Part of a small language model's weights: 3 heads of 64, 10212 steps.
MLP neurons of a small language model. Each row is named by its layer, matrix (up: input weights) and neuron, and shows model dimensions 0-191. Each number is 128 + 32 x the weight over its row's rms, rounded and kept within 0 to 255. Numbers have three digits each.
After each neuron's rows, "fires in" lists the words (lower case) most often at its 100 highest values on Wikipedia text that the model never trained on.

L5.up287:115118085161151148180112056091164149108164136112135157140134163193175146135154096133157157126113113172113188154186100146195120109094105166175126090144141150125144083240072122120120150118166143089166083148141116134131086105143143137118149166169145088090170200154111137145142050130137138088092107130151166046124126105088117160099132171156112164152162138154096102130155109092119120097149149050112141128071090144157054187105087094129101126125140136132136150114131156115088094116136116095122147096180123135115064152080122105149181171115161086131072099162097113121098124175144143088
fires in: "same", "world", "per", "united", "perfect", "first"

L5.up78:164129142117210139092167117104117075049109093159150138091129134106138157086110114070143148131161120184115141116179165147156195118146168138104098136119176135172177140112104143169134113091103153088126141154119173095093110175167176135133050163163146127111099114132139100114112113193125120122111141106154171150097129158172090132168132126133090112082122114108110122143096132121165094133141079123089162121056137145131136165084066089106135180065147134142148085125100080139134108152093127140109099122144137162164137165202119136167123155111086131127121224131164107045187147068108047098
fires in: "he", "had", "she"

L6.up319:121087180124117100118059143189129133129105071160154083114127122046132051153140147129134079169134092104148140139141146126073153085166104164168086144141139106169143139164092102088157137127155104144091111151090155086106153098175083129119145105166164147139177114143099167138184142120156144155134131079105169212105122128147104091130145152044134118107078153105164135183118172170124110129153134123082113077102133202151125164146101152187087153149060172158125137073045112138139117111167100152183102137140132104132111100087202088145130099124135131080170103136076129169144124146124123099
fires in: "a", "an", "most", "first", "only", "longer"

L8.up567:097128106067126149163103121106117123123144160144079174130034127182149158101144134122143139108180088103188126134095178133099080123160117142177099114131106155113137137129186137108122132129106111070105118152177092136195132137099074119202207159139169079160167150098086120154108151109121121158093161109174165122104129141096053102089137108098084157048150129101132140104137142150091154121072123158140186172113094161151072136152065120099073136065125136158158146103117122158140187120194160099145139119110160160093135115153138135063097145104115147092141145169184144112121156117110183076
fires in: "the", "this", "on"

L11.up63:082073038154108150104055157167066095109089138106116095149172099128173110148184132102103119116182157118127081125058130107141103116197113111117084154089082124125142121148153093086158102137186167053201097070103179140134123089122119130090074135151131149108115140129108090124152137131118146155163130125132094141151131158066152162145129087145098142133117150179183140182107174122073207129122096135112095126153118160116154159147109122160162164094132152112162141050070132131187143112126162114072131127107084152150171134160152111094133130155120160105131174179151111146146178132174169145
fires in: "a", "the"

L2.up37:154145116192113148135159129099193082075113118041108131176090126098099133102128122129113114153088102123087145149128198175200173167094108147123128149142117132082113164145117134139131115141071098083082143080127141133128135124122221085124113146137104143215145118103096099114114127187152088072173099143170124106112156172096086118144170180109150153165110141122123115088100121154179122133122123175103155121106096136177113147177114125146157169145125139085105190080180101134118120099098161111084153073097095166130148163191159093110087105106103064124113148096137105053182128157164100109
fires in: "was", "he", "were"

L3.up363:100140110139128147120167106113083125107231058169197117087188133102104167145120168114054185198139145164131134130089160146186112140078130094129178130098114128129114172116064108156111122078095097088117157157113156105114120170166091177071115140129128101108117036110084174149145153106140160089150115143150082124130120080111165133081152165143137126079174113143168188154130096101108096146168137192094126156116153107155150125111157126123159069175139153142070123149127138144091109089158125081081130078127165165134136087125174151108087166121148136160112127115120101132145113116097190080
fires in: "of", "by", "with", "from", "using", "backing"

L2.up519:170131141132127083084072106144140121080142096063132072152148159132092188126137116139130165152157100175158098091155182170163134126109112230156164112143169112106114109147155111140105118114153087080108102163107134112163138162119136093124124046088056101120123081121135102099107135078117029157106138160142123122100091141138147121158151147156159114135087121110143156077136142159103143087166147103143218110117120117124094173159174112112084176105137072098215153148186103146182182143095076149104064055093135170141131120104130156145107155107108118131137151173133134111145140094125128096
fires in: "in", "best"

L2.up254:112107144134120068081125104113165155107126115129156117072136112126105143081120113076124108163150139128168141103134081117112122112128072166148088167125159088144095101121132154127088184140091088167162128113099084160138178122139120139091139072179141104149078119144083131155157156127091083155092159152121172187149124124097179150101141194153142130122178097170207146113159081094121118062145104161150111091198099128082142125084159087181117120102105137134184132143148109132078164105157195172163104127090073103113124140123092094101117162126004073106155181133106172162165133147167127121
fires in: "at", "near", "up", "close", "in"

L3.up744:091121120114126117138154069107124098164143194113176146179095125115097088144104150152125136134160134119165141111158117085169122140094085100145142083204135089129124186146143139121101147143096036167160143146183124083087161165126161066131109115146118119190096097143131199113120128097106099103138158118157151163146100111074106106141062124155076168077112163164156083158100147115122170136043144125177156096152126096113121175127148082096110135107179133132084120127130199098176152134120127081125142192174132073159143097068191113092121124124098174114116064113108174105101140155085169131
fires in: "under", "form", "underground"

L3.up115:172171148129172080115069130159068158090131125101097154124074186042170145174193112079123104153081134140106132072117113121164139141139102183130134122090124107141131167233091208103154123095182142128134118089133133148166123160098107162103199147128088129097081070105167157129082093098078085136102114160156187114106139176119064114151137123139114136181148090073162127096105134105097072094100123157151132189123139136057130098179100140120147143109157136134104154115155131119167122185080180158108127131131148119142104139151106116107104169114148119119138111112092139141107189116168141103
fires in: "which", "that", "two", "number", "series", "few"

L10.up3:131082177112117098098148154170086113091141078128135206160162154151173126115167138081134164132150107141091134099111114162145190093120130129125134188166144161119081158127175154193135140121172095104136118077125077136156108104073144120117113090146123113116176119115132146120085116062122184044145095093124153086096213117166118136151105116180094127160062110123131163111132137126130153173142054140160162089102112122109115079076122149090159136145088157121172151108154135156141130104167173128145107131202132119090147129087122102168130114109046099124110122075112194120171051184107112149
fires in: "not", "i", "t", "we", "may"

L3.up407:142135145123183104123106111174145143137148188102120086123142093121101178140131126206157148139133089128087093164134144053133132179113128119128121166170122146095086151184117075147158101079132131146173171133102138128099132130134163073158175131177167119136143104138076156135085113147126163133043148109173129176159078105062188143137074122054168197125130137174135123145184167114113123163155194139105168130161118035096113125132112138107149065110142137134106111129085113081151109113117101142157148115148126128100124089152139132124050097131161144063103144041135135153080138132074111150
fires in: "under", "by", "born", "poet", "short"

L7.up747:100112148156134096109183114127188167154136040139135196171133069115133144115175122100119178114151147118138103150156128104221168120123090108128146082102091155102218148149186113128070147107101153181141087142146151128147118135098099135121096108116114137130134133109115129125072079108104138096114141116079110097074117105166148110169165091170136119089111108102188177127113079124137109132153147151110169104076130199127112136150108085145167155110126089138042210158163146169152130090127155128171048089120098156060110151111142151102144166155143095135119129090153143132049172119139137125
fires in: "of"

L2.up540:143128117116172145145134094171110155129166116156141100090144118168109161115143143165189192165134130126027065115127097094166112152151139137207110161132123073167167137153085168168143116135140097135107137172166074094115118090129102082153113100099133105142160098150129071116055153183133143120123110079163155138133093154156098155154110168106115160170141174093157108161113129159141118128072109144125097115109112151069143154174124070167086083107095104135147151155097113100141106133128119080121147167074137147165102210117101100093106109128102065115072170054088123159148181108200125168
fires in: "he", "she", "co"

L3.up549:150111098154121120137151156175071140162171126160087151112119118110080154121173094077180212141106136105126147100120129158102137149147140142195151109055180147131201199083119115121112129107103154117083141128105156145111080150162155102088112107139069117134118094067133108147123131174192175117118102150171138074173143102169091087105080152138090142101086187119113140135117163126093201126162169142139170173111111115139104129136181116055119102140183086128105076122138102141159113081132056149082087117146153094138144138150083080134076161142099089147165104180141169110078159103127113135
fires in: "which", "that"

L7.up527:131103129087122113140193122121115120121159139166171081132141114056130129150127115149110146082098161135161146091100130129208157117100073164076177179191114131141127167129089122154120169075150131150126222088150135178074111079150123173134120143139154136107197073119109161166057101151154157110083117121132092142140098102143081164127129154154091098167085103146074151111130181102106076155127130057162136129196157167129180134138104107158131067139111132094085173059121126143208102099129133113166131155161103127151140076122106058153120089136121137139107149081107125081131121173129145135
fires in: "to", "not", "also", "will"

L7.up279:121099083183153090114115149159080182086150093043130124125165088123164151125095141093151081136214144148114144122143091118121156098117129148119091059138133088109130158166102136122135126070182119152200205142095076152123042161177096181057156107111138091153055141131145150130113141092164126127096130171144096169094111136109159115128131155154159142134166067158145164149142145171107144152154096184093116122131112117106189150141088107164087082050084139140138166093092121146120169071127150108161132134116150134140165137092151123089140210161136121110104165104138128104112173106134112128
fires in: "the", "in", "for", "with", "at"

L7.up87:186135088121174154145176074097182168127142174154128121195182101086153181111093110127111120106103129114115055160114188136119126130133145134098089103125117143078127163077119107121154113138144173096165166100099129120149094127136131154131088130093100136139134120129118097108191133137126189136179150089107190104179137184164087050121096111114118143119142111144143130081143113119136112073111094140075122146058124178067113126132094157096161144144111127115141181066161093153120149176110113096072051116168136089121134149181084128111109175135139118141143221095164130181157190071112127129
fires in: "he", "was", "hearing", "heat", "she", "who"

L8.up575:101057073159146185082092102120135171092115141100114156152136120167165118173133088126124139134166095147135093149116120094149109125100159176180137108109124125127115115107053074136145099161143082076161110128120149122198104115142105091139095097173098088138169124131107153107147093099196139169158108105141168177102106147183124194100204089138099162165110119067126159165129079094103192101085125126120138108113064168125091094174079097155108105177122144113159104059152130112205099165176144116119136124121101151171162152117145124087152147200163142078074112156108154154164154118114105149
fires in: "the", "s"

L2.up366:216172114151170191135135100181120115082156060159140139143156163084145169143137091151130140091160092107037158110174142069134038157170128100103113139077160168070129085106117156161143113049146074175134175130135127130125111073167133143166123122092126109145090171145106118131169124155100139126096174120089144127140135111101130072119116163108114073133130113156147193107139130146126114118135110141191113083131111077060136143163163056130149131093139182113184164115137131134109129139134147162157101105100116113061122133149070116139107137096101157132182131088094100133102186148109171102
fires in: "after", "during", "afterwards"

L2.up601:122095060162105177118119066101158127110142090134206121102152157105158150117129092146153130140092099189113159133103182148130059112104073117136086087130133135099141081139084066101136180114150123128140148129112140108125095057176156113120135118062137120195103101123165178106104128131132136116041128160121195140100137127182117120081168153182130133157146118117101117116119113125156094129076096111141123131113090155136131112147103168070103146081110198192161122091177107130053128199098171094129112130132145153132172122101133133144095114188150144153146158160096117098126230167135162157
fires in: "while", "after", "when"

L7.up240:077125132149119118118094100133070157138154102101155100173153128223142179163140089106118130171191154170119179086160128129103169139079132159125142076146077144160160166126087142111160173073112177148117169110052129125117105166163133140096148110150116101095133111095169176071127150137101119081049120146114195125143141093117109121147096126080143108156146119161101088168113120120162140063188133163130102123105173133137146137136128156117059133095121155132132136152171097122112061170139129121126112079100142134129154126034150149097110125230123127142124082143114118096156192122155057113
fires in: "in", "with", "an", "induced"

L2.up277:144095124122143116156164097126140110140134126100110190088152159007134134181167116145107129173083110198114130123106143191202116112102114128154109122095180139116168128182118127164120139109146121109104177147091076116136082087187118047073186106068096106186131148147130174129106101142141124116102129078125131139105127102124160100104120129130201147144147121120099086160068176107138131118128078103114145176127109102157099070119147108109133111140101120081176177136103161106103104133112128147194074154107206158121134166169061142176093149159143086084153126118171134128105147133133166176
fires in: "when", "which", "where", "how", "if", "began"

L7.up460:096150107068098155054082119103112158115178129124169066173129137107145134190122103125121067149147116177205105085134115163144166103068103147127127116125113107147137137133144102214071137068172107118114162147157112202114089090145049171150185150141153161081165086120121156166101136134128096107148100135127120133068128128150127136122121163137086111138130068107074141148101175131116147136123122089115101137153138184106156117149128120180119100146102116170127136071153170151095113096160134138190144159128163088104161163094106153143151122141069114170151089110101124106140081209211115085
fires in: "to", "t"

L2.up741:106128114182034126097098127115111127111168100125097154112104136127076216146115098125181146167214174163078112081119106135155153164090163110122173150107108119150130109186133147140129154130104100125133135104141110143188165174108100133123161083161080094047103077151130143126117133139156106160098103146133138162081098170115110133094124165095142076076135083102107133106127103134112139136111116132062197158093124088115106134104086115156189164173084120073192075184174086141132083073131137093112136141103113211146140132146105160158153104150078126133131144153112144131163131134193149084
fires in: "in", "both"

L3.up488:180134132165136187111116085141195150059123139048130073146157150161146160139128188159132107122062095157092160123157132134147082147150084151123122125136146088110118124142141099142085162102148170165101144074107161074100148144074103075113179157075124107110108166141187105188159147082093074107097153139152066120180190120078121105106099102127127096123151173093131111141139121123132131091127141053153092096173150179135150070127121124151092155088118140094153092129132169122135150088096180144161197146095108143157146180166108163133125107121134120095121104048104137171106128172157160173
fires in: "on", "for", "right", "down", "birthday"

L3.up644:144165125099125168099111161082154086130171160155128132161153184118121123123115134161090148111141141122148110122137190114124074133100075141089117187121207177149160169142080108125148116111127141159107100154140202162107118121051112095081125085107163169119131087140116109129043178116104104069170161125137174107144085123112146157165042119114134179126129141128094108143139188159062151037191146167133129107106123131139137081130118113097089104137143119146128129100112110188101149159117130158159135100083094195114157108146142089071120168071171128156106084178136183144107147135098105178
fires in: "first", "second", "third", "long", "democratic"

L7.up715:127149134098083068126114165149149131154175149176145095107140147062123182148137116097080160106116086104135131150091181160207123098106162149093130121149169106095128132089141111107063126061140065131165143117150141152117103096129079150091136116108204090106146128174134170131140117109137106215151103073167140088168172150104112115169151119156112097135100124118106139137104118113108100115174082108091185101165131122087164087081063108132139170123170161140117123091170134185144112060202135162138142113189128120126165124120135171167154103127132127099057175056159114075149106155139102166
fires in: "not", "would", "may", "can", "will", "could"

L2.up407:135094129120145109097112126127173161112171106128134108098148100191137157161121107148117112169166119125171124158123121114174153082155170126139088119138163118174087074126161067140157112114156170138098097097095080175077140096097099161126141142171053185088160156137126104088156090125159112090116144144179133118118102105153113097160151137084067108174080167186090102107045168090131123181170174142086083144136113147144115198156097154126096151123086090163119133164119087161103170090129142146097151139086103168156106043163209153139156133150116118087126127146152150139110087048135149074
fires in: "only", "home", "age"

L3.up33:220138136158152076108105135146125148088130143129128175167122108095070142137092143133149124142137165134127158088089134090117154163088171182147109123108146124183157143157153167155117063165099109195165157194112090135153132116103113134171138095164096129161108119139173113128072146078114083144114172100098188169106146125117119104180158150088055089099088120108178063162130147195149147084115111169129149101120117180099112204058158098127108128113137086160170193141154145173134105144113150111096117181075133108086112148114152131143156134083108089066052132107166113102115111128102110141
fires in: "she", "in", "world", "he"

L8.up164:099126134144180102106158126098172158082149093078165174152130165107124187128077109096127113152121177135147147069106150124126155094166073229164123161123150091130091179145097119158115146111097067113135158097160100167087062172148085158140131152158052107144127065115198073138118140112187149123148116100168133110132143085183160112145157161130143104136123079168069149181082170124130126134143100128128132123068127129048182104124097109105143133096120146150124108108182138150160107104130147179131092089123110087096115164041106117123119153149099076164103110103168107150117149122168089144
fires in: "to", "that", "who", "they", "also"

L3.up386:164148108042106086139130151147107110106101119086101090136104127101136120083161160147090143097182114130165077078146098123175168123119130182147116082128187136120118094183168156089108089123153157189117145105162128140162092202150148155166138127163190095110133149132140062152132156049112065180133104155121155185179136163115100058164149117109114133148132112093211103151121187090131126108129134112127115127133129181107186142080129137091107139199125169103144121152122132081139075114163096180074114120111195096108126118096112108119096128103112111063120106124166216143121117128131129145
fires in: "who", "all", "that", "record", "which", "alliance"

L6.up60:102133169131111196149147106145151119087119119117175172142173106141131097126158132105169192078122070108164155099143155085170141175183160212185118098123171081074125117096139147161101168156133085131080142093154090147117099143167130142165167074154132069134120150107134101155156114090182146138095120141168122098159123082107078116065215076110104091109131124086133043148110136079124161115099154148143094136092107116084174148084140070145124125099124164107129210117125141132128194158128136127140125135110158097127155180130078195129136115139116140135064128124094139105093101145079166130
fires in: "that", "this", "same", "to", "which"

L3.up313:113100178118192187169123150115131144077110127130121148165161125139082087149147173192155139116126113114101056149123081117168107066107144140115112175099139123140143157204138084104166066107186203106132121107146114133128121131151121143123138107073086141161161087127130115116065148146100075088050130135135086151074085145150114111168195116137074159092096140131170150104144135157129101101154121133180115133142167121102168145101092111173135101137196150097142169141091132109158117137132119065107107145121127081126127127100135177161050101192115145060166063183178147141156114128088152120
fires in: "and", "school"

L2.up663:071125147144173149194174192090104150128115127129134154059181133131070117129105097139110152115115140111041107130112134173171162132080123112108122116099066155129211126112082078104125105110081123126155134220113151110100173157098159097060165104151121091115180107153076148147111178163150125085098100087125125165151172134183113106126100042103114109124099254159102077162127150167121124092175092153091118130109121153116107123114136167119118126155111151114139176113152163110115073121162146122153107097140098123128126133123114135119093151101138122165113117124197094124143155079130111169
fires in: "he", "it", "she"

L6.up390:107084170063116144110118080156171105098105131152152074170140172085090123127155108149107068056133111139095152098144137101151123084150164150123151167198136203181102137093140156190183147083153092103116156104141116095116130075095178131114115088099094142117216108167069142189116074180123141148156104171159122114108125133123099128121162135093081104128088095155071134150187150111109083170149094143134118114182090109107125144205154118150119127145158133103143186060161116109124133101150148095191119139086135097162135138109133153104111092093078096153122088143123088105171129155104167158
fires in: "to", "not", "t"

L3.up679:109111167123148177136096119099111189140119115118161147096123174170131122156170086130231159079113091126124088105173119119163148106169110108103103090119134151158092122151164122138144120052207155141173113061130094121141058115090129121156126123094123114137051107133166122086157097098083159146115180113149101148112137106108107079138209188118118142133128140069109140184170156169141137062089132122135061174107175184061132134153103131099112045150121109135153148131130132135158152147171143155120081158071128138156145130077127111094123149143084122082164158162167096165103115089121135112
fires in: "and", "two", "three", "four", "six", "few"

L10.up549:126105076150147129098120137144154132092163141172081122159140083106158165121186058120072101126108091123129080137183136171107137070097085211148154129135136151150137065168108142154073079137145163161188115113209138158109115123179083124137125119177139119116106140165150181107127101165091116130092143144081139155097149072111135165091217110127128085134065111076079178157101071138104158110139078150122123122115174178151164161080108145179141106093110123097115144159105069109103123134141117165127112133139174133129196155078205129096104118143110132136129160129093110093083126114100179126
fires in: "its", "s", "is", "would", "was", "of"

L2.up358:132110141160180123097125108040198203065135083148071095140147125128158135122147140143100099103173117172117083117147124177182164074103128160096180125151112077106120093118206128104150123074136162107111055131144113108129190144214112159119143122091148130100114135144101122125151144141130157077144085141183121116093136106147103119147171100106095182103090156122114189134089114119087137088184109132084101099167158117096202141094159150106085157092131141130151153097142097154122153151117190163086044119126071157149126136110112156131191121141102126151170175093098130104139097114147156136
fires in: "had", "his", "has", "nominated"

L2.up375:147179152171123129119083137146141153158135151120119182092107153147104157127224091138142154136129088102100133104131108140101149151146135105122126123091088073094096130119068133150134126151168193171137124093126126178125112162071173133160089103097181120234067131176160078122100122155113094093141084125075137144082120086159154111089156166159154125111107103077120090130154111169191174088238144115171106138142111130103089129165119130095108174154080093195139132137153101115151155122121186100165212146111131102111089131112129140070134190104106104147132119118075105121093130142114139136
fires in: "some", "many", "most", "all"

L3.up89:110124126104178071169116110087098137118112083168144150121131153075137154140146102072141092077173129133167103114095200142176172156172114125061145140121125150103124163189130112127103069116091144181108125120068113125040138110134127127099163180173134126109143122127068161082080086189123133119099134080156116168088177103188189134136183123134128184102083203125153081136065108102132089120115128187118157115117139165173110145115122121180131151146115150144094124130140172195153060115125183145137110143088096131111087107143129140112146160104125121141096177082136072120085085136168110142
fires in: "also", "only", "used", "not"

L10.up226:128112110131114141142150115152110089125163150082136153189193112073187093096177070188115125137166158132086142149130132122088100146095091116140125132101104144124187124152151131092144077134135159128176130045149112090144140088161152131178098108122141075103110150121114178109080085155168138100050169160092133139134142123077125123075153133177123101190098098163127144166122148195109146146075129118146116083119142109175170182174170109147167053144118142138133159100099133125144161127174154132146110140113141125182133137132184114005083082135139143144105150117061116104100131145128196113
fires in: "by", "with", "the", "at", "to", "under"

L11.up330:118133176117126109143162161105140149126097108153093109159140163064172185121138073074109098140135122162215127134066099098175171139135104150138096128127171176096156101111141103141119137110150119083097132160142159138103141138144091150098127125141146079197091111159102153116088087122120166147102144088134106101128097135203159119126162140105094124206135053131073144138107126185185131208145144109134042100074145154060131147089128102125088118117054171123120187153159182199173081077130152119149106120115138114141142139062129132151104156123106105161099109110131112139106090116172079122
fires in: "to", "not", "would", "can", "that", "could"

L6.up20:139139095101145101099121097156124147069149104041105114136146103136121106138130144133155086100132149147103181112144155100145132120150135133120158102118125202138062175111119078161173121143152137107187162086129119124190131124156141125168142097166134076152172085089170162109128083130197131114162081130166139123090126131152128127109127114135094195131137160108128138152125155193082101137132152144142100113131108126099125094187109151088177121139123118106160118094243145109052101113141183074150043152084098168070099195110094145127099107133054087138191157115139118103156183104159122160
fires in: "it", "they", "to", "t", "we", "he"

L11.up356:123148143149132053131104078064133038116160108152100067170188095139156065145173134096107136120160163131101124153173069135124142114128133132155134077152059119178118108166060149162141095114190119114142147086102118107090190101123115109146139167141090086171113129083140138060151076110113132094101078064150121084156155127065183090159156165160143062161085118134127122135097134151134138178114151162167161137135178155146132093118152119176194143103061101119131095118156126145157123129127169131171125109122157130160136126130150158147107181148149177130150104090115098085129150121076129192
fires in: "an"

L7.up371:119067064101130139151106098162093086114132178140097154100189105154146147147117144134154156191119220116072123151122150156090088129127125101166162149135157163132072173141115136163149060117135130124163092121143144144083107136088086182095095133182148084099138154111116086187073122114206164064144096150102118123114159128084122153123153055179148103142166039147164093106159099116113179124125127168090114157148147171090134105189094161093062102098152144098111164134124129121171084110138103144137143109099184128114146122103199125106083174139144162099150162100151149118089124147121129101
fires in: "from", "the", "of", "or", "to"

L7.up484:157025125187149118168042084145146159093134184158114129131096152125124148125137107122093087151094122115136100116136115166216154149068139130094104122126172123183173156152126166190124191115146165096143180066100093162160077127096105160110112135085072168143141171112112090160127095119114107150113101152128154112131097095146083107099126102088109148122055138162067098135113167152186091116161128143154130125144143166093138122103134153166165126074064164131130134101153127164118134104107113164121160162133062153176114118136094170118166168152081089148104106112163134063080165102146138171
fires in: "in", "a", "to", "home", "s"

L7.up626:095114150095139134086148137140122144136118114161134172125152133082220143133040105077075103128086150110145106121158184093148196131142148111115108134150149169152140130124064184114050152002151101117129158093123114129097080182122152093111110132086128118139151119121081110176135130120181141130110077061161198131157159140119116118122102143136151105127095085118155151156086160126150179139149104175103089140097127130150113152141147206144091145150098129171135173136165168113157117072139142171112037122117132103114145125068140162126116124108074060151154150139136099138157169112153153105
fires in: "he", "they", "who"

L7.up533:135124110161178124117172101112123120141149087131113108142079122164110102123141100098206194118130154098186123177143163092183140190098120137146083074147124126109142131148171098117131106131104128159154120154130166128102117153104037108152065128124089106160125139084101110135166137158089110166139085131088095104114144155144111165160132114113104097131108087141133187208118096168145084124145054149100099095095097114072069100177136157090179103197203155174101120136145102095116180165149105095149125136169083073102094173091161088137091190063147150121137086147133087141136153131138145165
fires in: "of"

L10.up445:152115116101142053142100155041130124134150148128130140138130124116078058076161190100134136138033117103154136133173102118120193160149146128156159151125122155131156085214153146210106145131152126138100102149104148097135138074040135086100125133141159105097083097130125161148160106136105057103098098063136122109166117157166122103181117124145167106149156114152135152077089199113115186133146129107149124112080063109144171140137116121118124170072119115152143129075083141120166069134134125109128118128100136126208137109146138162156125199174071185152110087118140136089158121138136136133
fires in: "an"

L7.up382:104144104079157160138190083189135083114155130106156070134154149091089110160175077111114119205142128145107130088127094144202119160119112081116148101126156121126108122090123156115072132122111128133099154121082126070106084164160156103192163052069159117158113139126143167119174135122152186121184102101098118116123138130092132138143221108105183162115117159118187096145116105150145165155136123096142115169125139105160108137119114090120081125191174082158156118107125124183170118107158138110068180107108165128064089101161101105142136106144111126117105146039102170124108095071168182159
fires in: "by", "to", "of", "received", "led", "from"

L6.up635:127165107097161179145172153164157130202105131159150153115101074118095121067170093127182150158158115091124104123132125116175120121144142067136076138123115118094097148089098182126129152065172168158101165096190140128132100162131125136185116103120127114128115182143090109164140103195090092103192148049160082159173116107123120137098169092131097071148048086182126129150098152103119194124122109113161096138052120107149118152160116162096167150109124116156090126073150155109124130162119098130073144147178106125163048137115103142102124145111102174150081091158075171119100177132114124160
fires in: "several", "some", "many", "other", "his"

L2.up135:131131118114166140129155144102124190130182113120140157103152103170159145109162171066149201124112128081135142102116141126143126133127167177107123157094129151126146127120157125121101102113136151112113219077102126125089077163143087101085124124182072043160107090124106075158055116125099074154101166153177106126185141180094142090171104090153113072124135150089093148115082136093171183115142168100168106173136128124067148097123132095110143140149172125106076188151130143117146104144123125153096125134141122100146168179181102153106057199096120118090160103122211110105079186090134125122
fires in: "that"

L2.up547:145113099093169126119108074117157139121133136124114140083133153117118165060136131161162162119134067131128156102132175133153124091084148089080159120101064203091178135192095067171144163081158118126110148180113096113093087114176052099115141166161172154101140115154174084149152139134145217169172184148106138136171096113089130074154135130114122126192150130160085122108179155139146108133094144133131114096101131115122145183089184106115169086103114197125119116131136147125108092148104111159170081069149094199127086130161107184100072131146097129106157105095083156157140086151110102162
fires in: "before", "after", "time", "right"

L8.up452:098117098118154126055132082133132172130133108167140138140165121053136140190133141124147146117138169144197104150115147115176091118105119149160124194128082145119141164115107076104120111117180057101161118135142128139121132169154115149187141149162121105115149082121097123172195111109166157097140109089143124184127163113138110105085155133154086105174117072112073138172098184168185092153124072125098097069150113186094099128116084150144096159156053123150129123086190141172148101136170121138188123150109119054085129104110113139193142082137061124140159098079140145140166190078094112141
fires in: "to", "not", "t", "it", "ll"

L7.up523:134156159120170195148133090193084072202166080119076064162189150152072092157097110108072139102146154137140141156116116141110128106108103133133119130117123160152088143104132102117123136128150162130161108080177109064068157106161142139134173151128184184153135094183125122120140101144088126140152101118108125137058082172084152103107149120154095059158136121149146126126134119137111163083105115176079123171171143118148119163208106112155164143117111111159109137106157164130175068125192091053129150113117163148184172075164121085057070123115112104133154132122128111123118119138073121177
fires in: "to", "for", "from", "his", "myrtle", "the"

L8.up399:071127150121130077102150174143075164128178219126091135133098091126189090095138103096117107115125154071083109141135136130180155088125083148108115163107130153137105170132162100150130051123113126111110114116133115093142173168122109167089170137139202148204122115181124139131075076147173153113117094158159104083122139180047102101115137090142120148150105144135069105195082106152134116129105095141155085088098071141170144174117174107106177077112131097162112092140121130110156167163174103114164155107094195129153114122107177123158148126179109137123140136104138079084129170177164187139
fires in: "to", "is"

L11.up161:055135108123118142181154123123143107078169107131127164151154141143110140091116117089178169135093133110131071115141152163099141108141099170143129109104177145135158103181129138213133088211128133129138156102175147165162137090127144101098152094126070137111110129123121121140130155141100061079146074141179135073121100146186124148112109119163071133145038111137168143097133130050133135140126189070140117146196161165139111106049103124128130130088093165144116175154088125100092134202143149133178123160101145063113099088151154097064113151102144107133153103142069157129176163158104149076
fires in: "time", "first", "following", "same", "junction", "opening"